MLP neurons of a small language model. Each row is named by its layer, matrix (gate and up: input weights; down: output weights) and neuron, and shows model dimensions 16-143. Each number is 500 + 25 x the weight over its row's rms, rounded and kept within 0 to 999. Numbers have three digits each. A neuron's up and down rows have the sign that makes its largest values positive.
Before each neuron's rows, "fires on" lists the tokens most often at its 100 highest values on Wikipedia text that the model never trained on. A number after a token or word is its count.

fires on: "\n\n" 27, "an" 20, "e" 13, "a" 10, "s" 5, "ia" 5
L2.gate369:519547517484496487459495501529509459472536464524532461555507506497448519493467486513468547509505487474520516465514505496498476492525529519501512511522472514490556517512500494492492530508526500496475511515503523536495523472502495484491485486516464507548516501562472511458487484567514480510532510518435525526500477525497481455505524462471477474500505503492488507475522472480500468509541
L2.up369:521492475494522440479480499515452500493479468431501571530502547460498514444444501507469513535509499557490543511493506472483495517517547474474516478477499492522502545489513517484525519504555497513488494509536535497493514477518529522487542533497495499512549511504503476507479484510468470480494502506511492515520486465447513528519504489475522442555475530522520499482473508525511474526469
L2.down369:502462492460505482490518448465561501506463556489521516467506464507536468479520480521527487558461480550449498512465473506475491509502474515500485477493540497524546521491556499523493508519517470523506522521510439504511509514473526516498457487501494544460456488501494486495525494491518520536502501468480497472532511469466518520502479438515549519515554515504521485501492452504489501519489

fires on: "." 82, ")" 17
L2.gate240:459523483503502522538536491459523501512473528517455521529505480511518550481501496515541472490494516492482539472490475512487519491520515532489510521554465479460510509521501500530509524511478483526553539498521483454465482505520534554511491471475496476475492534483524495502520473497482482500523491546537521512467475526439505507506461454507499516512505479487541496437467503517485509520513
L2.up240:450499517490472489560508471485520525517501529487505509530536445490536527495501482515551507506461505439520513493534484516496492522452524490506482532516523499485507567489457501501520535525495487516525495508443483485489484504492516474473530461495512504531515531501452519542508427499542500519506486523509497522469477529496513512480479472470506518467546518536504505481479515500514491510532
L2.down240:511493519539547462533473555504485497484552514490483505510463503529509541471528524501469540523501454472524504512523489435488501520496460501504496480474530494510464492489456474515493501521479493501468499505508499514489518498491510530510476515475475496491475507506493520487513469508529515528522484525507494493487515462493516488531504485503496525509496469507513533483490515470474499524484

fires on: "d" 11, "er" 11, "r" 9, "ss" 8, "al" 8, "men" 7
L3.gate355:509520466486518525499515465492497516481472526525494471515478468480493508458514546493523516504498496426525493498502506485473509490485472523515491513477479466472525507457488479522453530512514537471545505496486511528547488494479461456516502510535515524530463501514487461482495486486491482468494459498508508531474479495528487489524540516496475488519483462455534505451470564449504486500481
L3.up355:477461515533501494514485511487482494554485525472479507504519487517492546513549484498469530532475517535505487476513464478502500524468538543526512465512473468558555506467500492506527492498510525453498495527494464475506523491510522517528448479507487499509482474480473474535512507471482483471465479482580494523482503488527525464493510491475543504513455514485527515493486496507525497515443
L3.down355:526531484446515506498496504546496510490470476527513526479509488518511536486502500507473498484478476479471520543457506559481507504508484476512506542488479497491509519497472493455524471517507502520492494463473514502494492484501490470517508485488473552461524524522506506462485471522478527513495468512466492489486452460468483527495489510484518495495475483469484464534519515511489509542497

fires on: " and" 20, "," 19, "." 12, " or" 10, "a" 7
L10.gate244:503560473480461484488551474492479506494497448529498459525509518509484506511507477484546531523485473469504540473502487510529535497475499459521532489478471448531552459503478529513498533502540512519522505439514532503492525491534467543476478466507491453523542522541468517523502475548504501487496514478511481520537488558484523466506481485543483493499512499479498519542488514469520488531483
L10.up244:506537518450509481461523518516504499541478513521520502496507501546476512506493483521502485541490456471497519482497561514514512514460523474497490526530517519490480481514490495499485511510444493485444502509515525482492540510458521427515519509479486533486509488514462488483512503482502511541458475507551519512502507520501472489504495525494483545498517510487464528479472505499453475503520
L10.down244:533466516487523477490451489478468519509518469521487485525535486482491534451490498510459504498484490519488502489483490489508566487436492529537476471454535501490514493551487500468508490543467502539518509466546480478494497499469475511508488512473528485472485461444499499470527495494524532520521480485503506543487514482462527524502497492500490507532502501497519518466502512531497486477505

fires on: " of" 25, " that" 12, "t" 11, "," 11, " is" 7, " when" 6
L9.gate27:478475486498503527487471485466515539515479492448509491490523460502491548492534490464506485506522497454507473506505466510450503513508491498478528556492519496527482507514531472469487511469509474478502525471508506529501508472461478513491521465507548461507530563565492501515492487463471473543482510475473487454478533505470512530500489509524525466528527471515470514473482518514531511476478
L9.up27:494472516535510521456491507444541537453485514468532497483502469510491534472555478511569538507506530516490451487505478464475477477564505481489501488475503549521521534523509499472513459504479481501488523501528473484541494514511453509537522519469520524550483479472517485513557502498491527480502497494460513490468498485501481556519488475510504516505483497522467471455501486501493487510477
L9.down27:536499471533488490495480603511521461476517507522485498513474530486535490529496473507556470467507490525518560506480502511530486464503485501477469452546452493472512540514487506535467539485544528539523485484498467521495482515536510528484498522524479501511505486515494543491464522518470487526486494490516491541459501518519484455460483507521482546494530511496476478522498529491502495507499

fires on: "'" 42, "ho" 12, "ar" 6, "ac" 6, "iti" 4
L3.gate380:532501436547512458548535479487522446513500501512490465519485468508475501498523519510541473476500447490521496505510524478520534503447485518506482450504505471496500506514534533464475483501468473526514476511511464509445483531521490498511512474527533455551458510488503529491510510455469498512502498519463489503502490480481511516534509473503446546493516479502516536488492522520521498480557
L3.up380:551483522545489540503505503463476499506500497495479497527518545525487514512497528504467515506492532497496495445500478503505501485460456475539483523484473497519471469487488461472500503511494472525475482510446510452495496491488530431533451520506466473530495479500501447491549529485533494549508521528529520524479506475534489517469495472493527495444515437540514489483497471507495532480541
L3.down380:549493469500508483514473468459519481507455479492466494483506517524531499492496502480455525449503497532498503510508495510522519484478503515479494539527533508512503506503491499503487474472529474489493453517568474486411519506534500499518497497503543488547478494490513546544463481467488485511459476511440523498479467474476528501501499457504454522542491530506535489472530555519535537499492

fires on: "," 27, "19" 18, " 18" 17, "lo" 8, "pe" 4
L10.gate225:530529510513519502504511456499493481498528476532544481526503453516483522495517471496527472514498491465530491513543485496491513503493472506549457485455520472501532490506486474448457479477494508475499492493477505489516490480509493494469570513472473488502491474531564486564509533503504512475497514532522468502520532472492477528467527517498505504509521501502500482562517474511486473492494
L10.up225:488491508492498496492498509483520475497507489512485488540500492473524539483481471478490514536494526518450488524525496469516516500487547484550515526491499458499509492511482487489559528531552528502493537455477509496507532507534507529450496458477470547503522519515503476521446479480463499461499463509513487517518509521481526521487525472455519478485495505518510436551514492506470479504461
L10.down225:494514502509482549466567519473474479498480493494520525537520489487496489478532528466529530519490489454531498516501495516496489496453476542484514487516495504487514551500486518503508467505503531500526497518510463503530527530489506474509479526502486489478489519549535510489559460506478455466476509527550498511518490545527488500514540499436498518457513485501498487509519491508484558504500

fires on: "z" 14, "s" 13, "a" 7, "p" 6, "y" 6, "o" 5
L3.gate284:519546542550498489489465491497496439471556486504517516516535500485513530499478534479509537535533527493503533472483456518487524505514480499467557487472476528503474512494494493495456491528490516490499527477500498484493477490508499460513483501550471516504527518497466479490526469498536516494473525470467500532528474487508476489526530514533496509504494491474538539475510493540500470509520
L3.up284:517511460520494528500523486541520528512472453466566535533485522492493505540436479534475478488502467524525493454494494437472513493509528535474499474520505492554519482484497517468501498511506532451510500513471527502499501512493525515479535529529532473510484448465510501489520529489472472471556474484521491499521507517509470490485498491506502520505544564519495473499525536487497472516526
L3.down284:519500502482503518513505532493514468493539493488475502521508502503506523460526518525490511486518492521505499463501484482490507474494503451504479524498508582498498499470504513532484465514532562504483510516495483488521535487464491469481494482509480452492538478508492502541506466508536532555542510504524535513472432460496496519524466481549464531508458449492482488496506484551560529513467

fires on: " Al" 60, "ell" 7, "é" 6, " Junior" 4, "ium" 4
L2.gate193:483491523482498476497524523518487508465531455479495530484525513513516467481503483452478463511497522484503520533488426482462504560512470535510507518488437499517429542508477539509503536483468523463505551519498500537498546518509508512518501506456494509474477491481519510490449513510513476488528501531528483517489523491533462505499500512499492497519532487493529479546505501506449532499486
L2.up193:473463482528524530491495500489517501503510544519504486482508505517480501486462489474544499485524532470525477510517486519509516482489487493482542501474455442504518534481495501530521517489504542458515437500527484531499505521477508547523450456503458509468475498481511524527476503568505480486528500534534507517448495484500503475503510524474509533516510502481519500512455544515421524509525
L2.down193:503517519501512435523493478496499500495530446472523492483535494493516475469510509530449477502507456489494494497440493466505495502501513521517507480507531565512470508495514506491460518499501474521508541529466527523507488522512482469486535531469503520553492502474496489471478506428472545508506464467469492518518499496523500506506494475515507454497514511485512523517541480465530498530505

fires on: "\"" 69, ":" 8, "?" 6, "eg" 5, ")" 4
L2.gate341:482510518538531528551506464514491509515508549523480502507482468481477520519517505489527469488518498494535489497538490492503497506508497507480478524533504529512509486478472474514515500509459486485480513498502497475492479489495467480520514463510504479485493546458479454524549490508511521475528514489545553525500482574451516509508443475487527534517488505490500471472497487461484536506548
L2.up341:487467535467502508517515518468515571501499547501466495555503490468503499475507491511541542539474482458520532491500450487498481469468491506541478519505467492468509508509466499505493499530487454505499505478486466499499484470510512510511492465483523476483455451503501519501503519456513454501505519549523531514521504492494487498484494471462487523463550507486531498505443508512549537525513
L2.down341:482496493497505498509499477451450535528549516506472482540521493527529496535489546502501549523511500465507532463490495469518506465472502529538510507477518519479524494495489467490515497518515480504500473502501468516443536514509510525515503510469489539501486478515514501473489461462499510525538516529505508495513546463471509478494511478502490523457507544524585532479454511551525473469485

fires on: " \"" 28, " of" 23, " was" 12, " L" 6, " up" 5
L10.gate227:502527523478480502513497491492542498479503563488482485458456469488495490526482458507493530531487476481512476512513496501503485466532464538488496444508487481528495534468511496482427494471460509502514514496520546486557519496464471518487499521495508479452521526513546469442531491488538506522497476485496493484484520490499492507529489529437502530469479482512555504523554496488516497468495
L10.up227:479496515519496499448492515499521494510509485521547537508483516496550541527461537498498467480549497488527499502501510463519461519506490513515505521526508484496512503467488544554502520496504466457514473554515498522517513523483498459513535477492498482523431499496493478487467491543485536497502499512513494494511522476508506545517510466511524503437517437484458525482476504513529518446523
L10.down227:532469519519538443471511464519459504523473527498492504505463531521476473496507497484507474513512488516478501480507528474480460515493515536476519493539511459510520521489503516487484531495472506476485518529510503511453479523467451514545445503464458521472539487478485494534519480503516491497486465512494509506465496477465507421488485506493477491555486530555514463477540517502489503544499

fires on: "h" 19, "e" 15, "s" 9, "d" 7, "g" 7
L3.gate186:520519489513526446514501500508500528487471526516510510495511490488526508500512461494492494512485488483540475467478488509482494522492484505517508531499450469517491509492521439518489503498491476481499501532449498465488505511522507506528466465511487493523488453540503505499508558519485519482497483486505554537501491511488516499471556528530521454464458511471471465498486516503506434539492
L3.up186:555476504494537488495495478498495505482490521493534471503522478507579524491523514522487471466489457504509510497496454481515449519464479525532470499509499487512454459503479468493464482550493506496463451494517516511506519456479520506512471505526483493543492514471484507481490521464526516536475546518538552493512523501485493500470509477496494472492476504569508509517480474511465487512502
L3.down186:531473456511464510487501625482500481535483483552509526517513507464482491539492465492468522518530487479533482516502503480492531461498514513544531547495492502502524513494525490499490489490492517453538503503523478488444475506494530508480496496495552491502524459535485486488499519535491473509527477487493516508487541517508532509517492491506523490487514569435499483512479513485516527498473

fires on: "s" 96
L2.gate360:489538517470501469500471499511506491461518506530513505496476493479509543484500451528513496473441500472538497459469541543527493524522461497497509498488502507487509540459532501549523481508544517460478461510495480483494464532513497496517496514498469480522524455508506482545496518492516523510517494460503498554531491521525497521514501480439494528476480517539510487499521531495533469461517
L2.up360:534495520467580463454450492483514539491465473519498478517531495527536483517498486484504503487486482515505504492507507517517488503527524495529549483438540495530464513494492500476430541505543540479453514500551493510515492499489466510513483529484499500524543490524506477516477490473516505507493507484452543504524470535485503502468485499543495478533486484510478502529498547482522456491456
L2.down360:486475516495455502505535522546513496491473485509493562484563501442468537511478495522505516488486511520543477488495490515438537499487474478464461500525479543496504516505475454508510537469496468516460480530472512455495520508489523484508466480501482500499469466490546492532514481480510523469499478528476480500512495466514483496475516476541497501489486517485505437484511500461489492496520

fires on: " |" 33, " August" 9, "." 8, " May" 6, " September" 6
L9.gate39:492520524499503547449513470543538506502484498512508496509485495494519494483520499528480454530502493466478507429522522521482500543504489496510496553452476469475506497479465491505510545507494523482504506489505485523482535505493512479497470492499485512524532534491509529464485509508508468466470517498475524494498489535532518443507471505549506476466537463478457523472453501491540490493473
L9.up39:521485496508476468469517479440517532536521488516464543520478479491557499450501503507475489522488487529511489498502500476503454464527555476485430511497506523489510463508526520492522524495459470490496539473518511507537503479442508485472454463514490494498454530478477468524509454491483517519494471498476484489517469518536482509499493461504472496524504510490481516494501484529493449531452
L9.down39:459525535477500479474499562478470478477523513467477521481505472500528481489475481479462491513489476477501503527522519547511535505462518479512478533498502508463498545527475551538459496536475531524488466554545485513497547497463519521474541507515499467477488502513509514481450492527520501459531529494471500472506459481499509520504481475533515513455524534517432529501477500498502502463479

fires on: "'" 41, " area" 10, "el" 8, " engine" 6, "ar" 5, " date" 5
L2.gate337:529482472521517491530497495557489495501481523497513499504503507498518504502483506516532432479519502480488525541506544454517554508488519516471463475484538524514481545540447462499459480505489492476484514513481502493487476502500470515543500497514464477540507504507491498480489550510497443492466534474517507515504501446532481479512531485497487515495520462515394501550483486518462482489493
L2.up337:509488452486513506502496492537532489493484488524487490444503517455540512481466541491453474484466506533499463510496521500501530506507443457487508495470485515438490488508509488506516455527502503503489529533513487492497492545508490436519509488497543497500503526423505496505513509502490449475491533509495499529485506478467517452512498448511468523470535500497506480489496493456487574502503
L2.down337:526461450525543493488504485543534495518484497526498495479508525450500516466486470490503460509476522557523502495489482517534558485490468469511471542465493545483483527466511472507507474525477506497486539540525484496444530518477493507531514508496505491504522513445455507496516504495525486494495495503484510488492500492508514484521513469514484519509510459493484485520485502530506539503484

fires on: "d" 16, "ed" 12, "ion" 12, "ted" 12, "ate" 7
L2.gate184:489504548495497463494479496515479503516498419523503489516539519511453466489473519511522523511503450458500512516524516475511518473486501503528449493499481473523556501529517458494463515504518488494548489468462519517480505486505468515490466500496474498518492511539497500508502524479514504494502487492475478521483540500458553525547498504531539494512476501495497501487487557506454467452541
L2.up184:539528481486490489540542492478486524508503479476475516494489521511504477496482486498513553526499504473511551514493517506475518463482449532523512510548516501513501501500468488454487525500536492531552463520490529467448490513480515489516494494485469487474528516506481503527506483495515487491535529526513540545483538517475548518554478554507539485474458495474495478540483533522465478488534
L2.down184:551459486517499535489491542503508572477509559486472536453481531454509495540526483527488467500491531517493466571477502509492482543527516483530526487498502480511471510493476494531506510520492510530490486489484501515510501455520478481484538503511529506455473501502534502511491469474505532496530520501448488460516500498499525505507495505488489445528531496463475536494519442465508498533483

fires on: "n" 19, " League" 15, "as" 8, " although" 8, "al" 7
L2.gate106:493515463483540494524552477475489543468519526488497534483514497540526522530509506504513494488502475511518522513481483544469470500504507468546491477513490480461533513512476502513509514503462458477510495491487526495496500525463534523535489465491516497512523522506494496501519488493510494509536479474549524523521492489499451476488491489513524494456483566486520475500442525523478497556514
L2.up106:478518471456528499499571516484509471496559490472510505528479511516525482515503525486485510497516483524496508512457523544471463526503478515500495477502495507466500545493480526520519540504484492476507496524507513486475504530511546471523514499465503534541476497504478504544474458513510479521492498486502489520518483471555476500516492527513457449493484562494530487520455518514501441530504
L2.down106:527506482513504522506466580513488489508481489502511449511493571464500455515475492526499518509491506446521479508477534450513498492483465525506513503490490521501464496508515489498514510533531502479472512517509481486478471489533493493475485496510501484501468501505490473505510499502486493518455492537474485489467497506506531500507484524496490507544492490483474473522567482494512482448481

fires on: " of" 42, " for" 16, "-" 5
L7.gate235:472493509522514494504486478477496507529530494515520512527486449488557488493503506493531520521456500510488517485530467488505485522499477472504530440496471504494519524438501489493493518495487541502538475489491499518500499522484481525529453518474478539491517508519571480509524478500480505476469515454511512531511491537504532479462498553484561482534499501523512465500499523487495486521487
L7.up235:506527512530567511479484495442507509500500493475505524500487508517547445547455496515514448496501509518520467520481547515521506529499506531488533495481483527498497507532488520483489484469520510507543502549465508495502470533472498455498482518527517522483511431467527492479512489508505481490507513528502526493538490506520488506519469501512468516468475511489465526519484513491495513516539
L7.down235:463522492502507500474534479504486435520504497527492486505464471456492487503550550528507491536467491488525509491503488495494490517501534511503510509538529499492488489482492468494525525498515524498532482482482470468505480509464563538510465538491528506512495465487525479530504489510519525467502503510544544537466479503481499510482507483478509483605497472510525439527478522495502501502528

fires on: " Re" 32, " rec" 14, " Res" 11, " Rec" 7, "s" 7, "Rec" 5
L2.gate169:497506510482535434474492480502526491454513529503497522468526486511477496500485495492504504521485515532519550485489501499481529502513502512512515467489545489462471464462525480498499476470542523458474514455536486503468505571464427505536518498517493493477521466523518465496487431494544503554478532517441514491516482494501490501519485522485520516540511529492499481551509482506517469541518
L2.up169:483527525472503440495507507474516490504551490468475541482494475512477481486441521471503490532504504553474534484513523501509518496531499521530502473485551498492479454465503495487479485448501526502483500488552530486493475558510463501509531489495467533488531502498504474507477479493517542529509532521459508471536487511512473514487479526491510519549521471445472507526501467494517452497518
L2.down169:487512493446464478484514645476526486507501471496473527485506478516505481496480512462453480528516504538485513514514524507506494506486520563501509497538507512458484476463508512500456477478499499485504501494501499493500492535498496491517546502471488524492477494461487502507477546473501510525503540491528512484493487484487496536466499503512474528501511465440499508497477459485542455501497

fires on: "," 83, " January" 5
L9.gate151:517563511492489513508513507489509475555493500484507489537504474495493477515495439477502502514515486476519538479508497570467470499519521526483509517497504522525479530522501504507486533481495559528465524446464525490498505507484510444480460459516426490525528480509476466502531516483456453482464501476480485496485536507501516492509446536512528475511515485469497494507479500498493527505479
L9.up151:530524477494457535494506479485481522534483462510438511482514515503509516541486545499487525525509464540504504506501496502524482475528526464492529489487491497497517500521512511529522530534514551464543519479488490464549549518478476483491507518508514552542521464498457502461444506496507467506486504481485486469477508497539472463485509471492495492480524452520491475512513426502500486513492
L9.down151:501505507476536507511525504471522490511523492459528491548484470503498529550509490492495495540479491479498501512439519489457472524526489494488511494456499513536519516481517467484470485498541427495484558546485502549512507490518505494509524493492515458501521556494487525496497506496526484509503519508537473460505538525479487509522485516471503541487488521474500511479547497536490460471491

fires on: "s" 77, "d" 7, "t" 4
L2.gate212:503508518483467475482480481561462522507543464514530488508499500526508495479527494481500532475488476496547523473509504471488509497524508522507489498460519511464480535484469494489511507525531539487479492542476498549521496467499513498495509497515508523555502484544475541503481537517546504469525521500459485533472543463492449521522499503523436456514542484518463501475487536472523470458541
L2.up212:525559492517509500497467506507446495437498497540516489496491503486523513498479479513514505485514482494522502519489537458495492503531504507491549536488503502499502480484503508511529519483518516522497489482459521492482490457489492521512489546479468533492524486504508459521501535502524518488546488538471537485531505551500498501534447512484518473498498461453488466520462513478511508479535
L2.down212:490463489513482514484510485474559499482499473451475504539491490495493519497487433490513487513540486536515458499570498527502531479487502497481512523513529485545535471507527529528456531522517466515465488504474536473520498527521489529496485509502482461497527500503520494480515524508495538514458513496494485485524482512497494473507526438489531481459505506509496465498484453485474526507471

fires on: "nt" 13, "s" 12, "ing" 11, "e" 7, "ed" 6, "as" 5
L3.gate226:468502495509500462523488490521529491481538464556529493528513508501529537528433511519509549489480455435495517493514511497491537503553476466504545499471499442495507482482528448523468513513489492472480484524491511502483516480484511461506451492506486499484507481536467496468483530468477522483505500501502527541461466472469532503483546514523498506479505510474521510513440516512505481482507
L3.up226:505477516498477469522477511504484491476526468513472503494492489546494542499494482496468522503514514506518488483486476498503536529532492492527518547511508496548488483474535541495519509503476475496469466508482511489545529498467482515517485515483482486529495484524510474468472570482514527477463479481486545485441487489457526523478491488516520508508426434475493525439472457530553489486480
L3.down226:506464511480490516547492457534514504553468473511500497554472518454458504503481468530513495502491481495497466505502570487512507479469474482479499471485444426511489499509496482533517481432519482538466529477493516499516484529522513456467465494491464514512511463488509510493518493496495523495510549512519508544519478480490513480477534501497481496522442502532523457509523481482491549497494

fires on: "." 31, "\n\n" 30, " |" 5, " 4" 5, ")" 5
L7.gate357:491523473519480498507522492520522567510482547522494477482502488520545499483464501497486538504482467464508501470516474539476524517493522501539469522540489505462520510472494479517470514544513480475484480445486487535517496518509516474518443495484509498517521533538521529454474476460464465501535536496513553532503470497468501488508513472513509503474535505482477492500488506493519498477505
L7.up357:466484479472508519532461491469492502508522503566411463498477509458493525506503479549509453513499497486507495497502533498499474501452500508471459501502500491448474525516498490518447471532510478538483536465521508457480496504522477500518494492521512519473490527461501512524507489460484478532487502493496474535454483468492461464498497444519508501525478533526516510489488482501499493523533
L7.down357:444502468490512556509511588538492476490467474469540587471526494518523492471510514475484515543507484479463531474498505484512545567485550485488457518490521521488502507492508471501520497480502528525493482499485528517491484479468481541494495504546480498468484521495512487550502501450506504481487527489477522509502505476485508516513481499543473478525498519514499526497490514528518493461459

fires on: "," 49, " of" 9, "." 9, " in" 7, " °" 5, "87" 5
L9.gate353:511514513498490488463476478483501514511486484501509487537538490470531511550515500478547471511495519494478482493506505494511512513523505465512500501515530452485482512500510491479484469528551485473481545524489523544521500497480491495498503506519486475546504525524531478501490479466516482530473559512491486504522492500504512467464509509515573459490516511524496556497514537492462538493471
L9.up353:463488550510454544482470506493485550442478511455549512528530523488528492476523491535485493484493487487503471466543541477519547487526470548482502476460507537499499520503461530498502481562530509511516495496519493525510476452495473486503516527504519514508501505494510485519503509493504510523520502529497533511538479490535511459491473492476476503517530514496519499517500506449504475496508
L9.down353:482491506524526538442448539543481501469520518483522503533478493478511531510555523530532541505469510517460504490468473505509484497539519543473493510495505520505513536500498444513492495517488455499489526480542509551486483476500524502482487504551519510532507518475461485457501494506515484490492472502493510469526523522509520461518546487510477519509522515488484482510483530457537516497467

fires on: "," 48, ":" 25, " of" 23
L7.gate179:504556525535496475500502489505509521489481500572506460495490499541513531533452475487498527527480493468547492488477521539503499471497501477512507510524464472479504521447460507494476574514494501498504499489462514525511519462471459531495438469479490499513507508556491465487537502470467507459494515480555491520526510480467509495490541486503492471473516478488495509512462535478523477530503
L7.up179:485530465539489527531522468503516476482536539529442484477507506512504546503464494471496505497458527512517513505526522493485459487456490481549520479492472517506470529483508502547494484540463525478491482536489524495530500495491426489479520513499462508489527481475517509497537507469429530529479523493493470513517528469483496477519523479486495504485515519470491483532523472524491490476496
L7.down179:494494508468515499508529522495500491496522470526518476473510582505506510527535490540540534474518508502489519518519515465490539509410432535489491493495494495500474486480517483555517509524501499507477511457530477525501503526495509517505497502485499469499528472470497505492485521523514490481483526534521444498520494521497501482511510488501502517486524478535495501488525498432500476506481

fires on: "ated" 19, "ed" 12, "ted" 8, "ered" 7, " himself" 7, " beginning" 7
L2.gate159:477525497504528510506493504496524507530466528492477504472503537502540517489522442514508514475488466470550512501543480457464495495500504496499524497494561452495476502535486445535493499522501517518512513541498546508528466523493475516471435459516505502519488496524537528526522507484489514473507475531499495525458521504451455495498460502509572476546462531534504484517472489469468467505534
L2.up159:459487453468522531526490512457536531551509471467485503484472533494462503513507450505533552468486507479509466500519509480477515502486481500523498509509490509520469498547472456503534452487500503578515524510492558478485476500515465489445508473469474491470487537534508544525510510483549522503530508522487499490471546502494458512483449498515497488486501472499511475522516498481503531463518
L2.down159:498479457476477524493501497499520521480532472494519507512501498509467472528486529481485505517534549517477499533456518520492480502492539519493537496520456594496481509471520511517532481478484475509477479459490496546455522507494520500499502509437524505496511536516520530483496520493513511487523502506468479457500501503539515490523522509515433538455520446486498506498541485501515496515478

fires on: "o" 41, " American" 25, "d" 6, "r" 4, "c" 4
L2.gate261:474529520471556505455526494501510498518493498534537514486508522520504478478446502531464537522491481425530526456472479508516472480525480523564469450475522528469496505471503480497481520527538509504474548528526488481506517473495517522564492540521504486523482493552465517486534508503504471510528530521474526480521499486497481493501482497473506508471513460518490483481474491468494463495482
L2.up261:485492485466514509528468493478453528521485533550516510485503479510521534492501473521536493505507494478481518492464496505548543512441488510498446495499483514479534513524490508506529517521491500520491471498495459446508505490512510543537524503487497515511477531506489507544504525508471485508519500503536543522522543471492513505512529508480472537448471486516513456489542535538496486471491
L2.down261:520499494504498490505514544475508490443476486502496458503516501480493545539502452495557517520487530526457524521471551536496514485475527554460521533524480477506509479532470465490501482503496476473503461527488488531487452509521503528453488521474544516485494536491513480498477499492515523488493493493506451500463467516540478538504522485525535495537518494463504534550506521502509520561474

fires on: "–" 23, "." 21, "/" 7, "i" 6
L4.gate287:448483517494503483525481480545480530529534457493499507502558455485494513454518469538464497507475515471477525525523474503468525526435513528518522513511476508491514528489515444479524501481484470526492506497500509536470488505493510458497489533509493488486485502492508514511479430492492509467533474530489522520545479532455514499464512480542484470502469546478522496505482495506511482488568
L4.up287:496537498484492509512519512503525525542446513507521495529539485536540525507517486497504505532482466464522520488499470473550507504514546473459500487510556455507517481494514548506461586506516482495493525496492504567497499517514468502471495471489474517484510522530499535518509481440455490494487544487511484510528502505506507475506477490485514509503516520479550463516471549467522504493510
L4.down287:490469496555481506511480504454474504474515515526492512479522491515497496458480551466523511524512466521510505503493487474499503479510499523479482531495493504538496484459496493503494464549498506453486449530513484442507531488516508510568517475481509500501505495528469466493514475540505519520518494550499498510489512508489499533531510498490525533497494494506471465486503449499505497520506

fires on: "," 96
L10.gate143:512551525498537526519494529473488520490484474479483485482484520493504489504466489472507545535477473468499508505474524552488501504479507510512507470521512506504502495481485532522486537517472473502496502518513565498525494514506505500471472478441459500528526532528524478516518527488439531493475563493515537515541507534468537490520452499546514510470536533480533494493481503496502542530455
L10.up143:483484508484498459474514510493519518520517506528506472497513473490484536507489544540495483517527522437498518515492530505508507500474499503486463505498540523465467500502509473476510455514548536453475493483506491458480533480449493530540482490516494499485501507461490559495467516470519473504487482495517476458483529496507458522492549500460499497531475538505479508523523456539504464461495
L10.down143:535543492478518518500510512506517479509492469495512467482544476535504491497499515517428492514473497535497480506519506506460508496481502508511502522546434479504522500480495533520510546512468445534476524508513505516511499523516517490488489462431532542528478509528493463524527490528509517484526539515520520518494492501454550530501482492508526514471480507468523486469493536491475508474510

fires on: " to" 15, " from" 12, " until" 10, " for" 10, " by" 5
L7.gate307:509506482507511470466493467501537484528505503478531532467503477525518519513529498495495478508512526503527471527518491449490482503569526560505483490528530458518515542564486524491502567510519500498482505468501492465490505481492479499531523531497448503524490458552530455522481551512526567458543507476500500514547467524527477526459496521486498510523494514519522523511515519507513499504463
L7.up307:502527514478526508505513491453489490492528522550508473477465493522469540548538561530513503472527514474536506538484495490526437499528534523488487488495480488478512500507484503502499499508518506572466514495494515513488524497471500467516506504514519553470540438471526456514501471479508500506500520507493482510509503468526488490498511485497456553500490501514473474564470556468470475495509
L7.down307:478541478491465503491482492457532492497477485453546484517511473468520463512491524492497527531493500510486480489459518465520512503547486509463520523514553479513522475528469482471508487510466509454500532538498512512486536527488494526462499503450538488559496523495559489541481462458517490506487510527534504514533510486519552475497484502511463487522485506449519476517500528530522492497492

fires on: "n" 18, "al" 12, "d" 11, "l" 10, "s" 6, "e" 5
L3.gate396:517486433477516456478533497468507515525472482517492531473492477519546473528518469493530524461487479500510477527527501521479491498514484531499524543487471449481535534463493541471486492535506497522531487483482547479480532509502488538484446496478494473539546510487516502494533511472491551476486501526518553470491504504473511530551509505484523474498491513486482445460497489503505496528493
L3.up396:502537450490475533507476492480511532494532518506489500464484511464507481485484505463465536518495503501509522550441527519510503482538482511470554517486475518490513569530492538510511495510516482492512485467485516543506485507466497521474535514476516525509560510532486506525473514536476522458533508471521504532479474505462507546529508463503527517536537466479472499459489501528492499512491
L3.down396:522501534572509463469524568478552481508494488474495477513473521501500537454484510572485460487461526496501458480529491487503492508472485496530509492494512532523498481535494446492462505509534530509502502520507495524503498531532505487507485477510526498508506484508491465463516515481482485497470538531516491502490517493504526458477477478502479536495516523508532504560531499503480518476467

fires on: " of" 17, " in" 14, "\n" 12, " In" 7
L9.gate315:504521533537489471457516494494530515506469506488488511495462440499494511466478489506507515500461484540502503502525485527539515506489455508520463513521498459502513507488507558525445518538505482504513519516491496473490500526530465474498457481544532518520456472558516488474499498476478499495485544477519499445511480495506512515530458510493496491498475503542462523490525541520562496473500
L9.up315:513510500544479464490492490493507516499474474468513503544483487541510497525510510505473486461442525519512520487488493518513506543501485520523505485462496485529519492516532488484527460493453474501514450539500492472488552530496469483489500549530519518522493494511506503488566499470554537510543509530508497493487517482498498480524482492527545440452514481500477525469490482524491469504471
L9.down315:525532471490500529506508540491507474506519508503523522505474542480480492520542525505469509528477496494508499510490513447513490521524494478497541524472524468473470489462470469481522522465534557529489522523526512466463512521497498481474521473505516536509511526482500522552493524547536481489477432535485515524461512528514491541519479500490513510472502480476489450462485520474521462544521